Part of a small language model's weights: LayerNorm before each block.
MLP neurons of a small language model. Each row is named by its layer, matrix (up: input weights) and neuron, and shows model dimensions 144-239. Each number is 500 + 50 x the weight over its row's rms, rounded and kept within 0 to 999. Numbers have three digits each.
After each neuron's rows, "fires in" lists the words (lower case) most often at its 100 highest values on Wikipedia text that the model never trained on; "fires on" lists the tokens most often at its 100 highest values on Wikipedia text that the model never trained on.

L4.up404:545490540414522477542515484506483467460467468475527539498530438501574478566500508469475531549549494441526447498448547487435345554599468559462424508454453486370544481517420513525486464554448551556437524528399468552582452471558505514538444592467455509510539503481473440497482533462466517513
fires in: "or", "and"
fires on: " or", "s and", " and ", "s, and"

L6.up37:494434474451504486496502462542528515487405502494502493443387492531499502489541502637618510436489399552524574523573542576472491517510506471480521531451453500411533538420480457486534518487458485563453511512524463610425506532570506525509442520558547540624462484591512561424528457462515407522
fires in: "he", "she"
fires on: " he", " she", " o", " and he", " that he"

L2.up401:551534536441508578507643502511407472573493421494435484505431407568484467449510571539464479528512518519449392573424519558440492582478549613465505528436559442485512535486523486406449500515476491511602485565563443438527426531538615542512467520508502421511556459526477465369499614486443489571
fires in: "when", "if", "said", "as", "because", "discovered"
fires on: " when", " said", " discover", " if", " If"

L4.up122:491506567500517498413497519507459415485468525476457475482535477447500484449527532531460551572497566561503435395501543571555556485502543385532530515497508602482488501513552497477510561573494563593597504508582524418499491543429548535491559511479529555494571494495530447465513443472563573395
fires in: "it", "station", "school", "song", "event"
fires on: " It", " it", " station", " school", "It", " event"

L2.up149:483572469512449485542472553591545442456525554472478493451473507518358548454466505442464472416410534402511480518501457497437493518618575475474541496473495465441418494505549490507546586503483473560577489498436520429580433486468591471527608506457470616554556522488650563532399586485486562496
fires in: "two", "three", "four", "five", "seven", "ten"
fires on: " two", " three", " four", " five", " seven", " ten"

L2.up21:492526502547422508398543473479556495371553544488489558370448568546590522519403519556604456492440572566565464400556550575512495484534532493526560442501521491542533510427459537396525586528463526493503602521467533561479573514520566453497471502532546604525525594540426502550508468470497471527
fires in: "it", "he", "she", "hearing"
fires on: " he", " she", " It", " it"

L4.up124:590513361432504517533490459488643540400494508495416586526468450482636514529499484463481569485573565419472528513475496445540438475502461444584530487456494407499517502440452509518456507444507507607557442511446465446542385437530510450416487514579473553504517578581476583477450512494481562489
fires in: "and", "than", "to", "or"
fires on: ", and", " and ", " than", " to ", "s, and"

L9.up209:542492535500510499462470417524507497504464578469455485451432462496462590433458531485526499582500535481546546445471444480485498496437541473468467462378572404509462441356526516550531456467462512488568565527490514361420424526508486478553422505587595539614524436441443592456547493492547523498
fires in: "who", "also", "have", "father", "has"
fires on: ", who", " who", " have", " also", " has"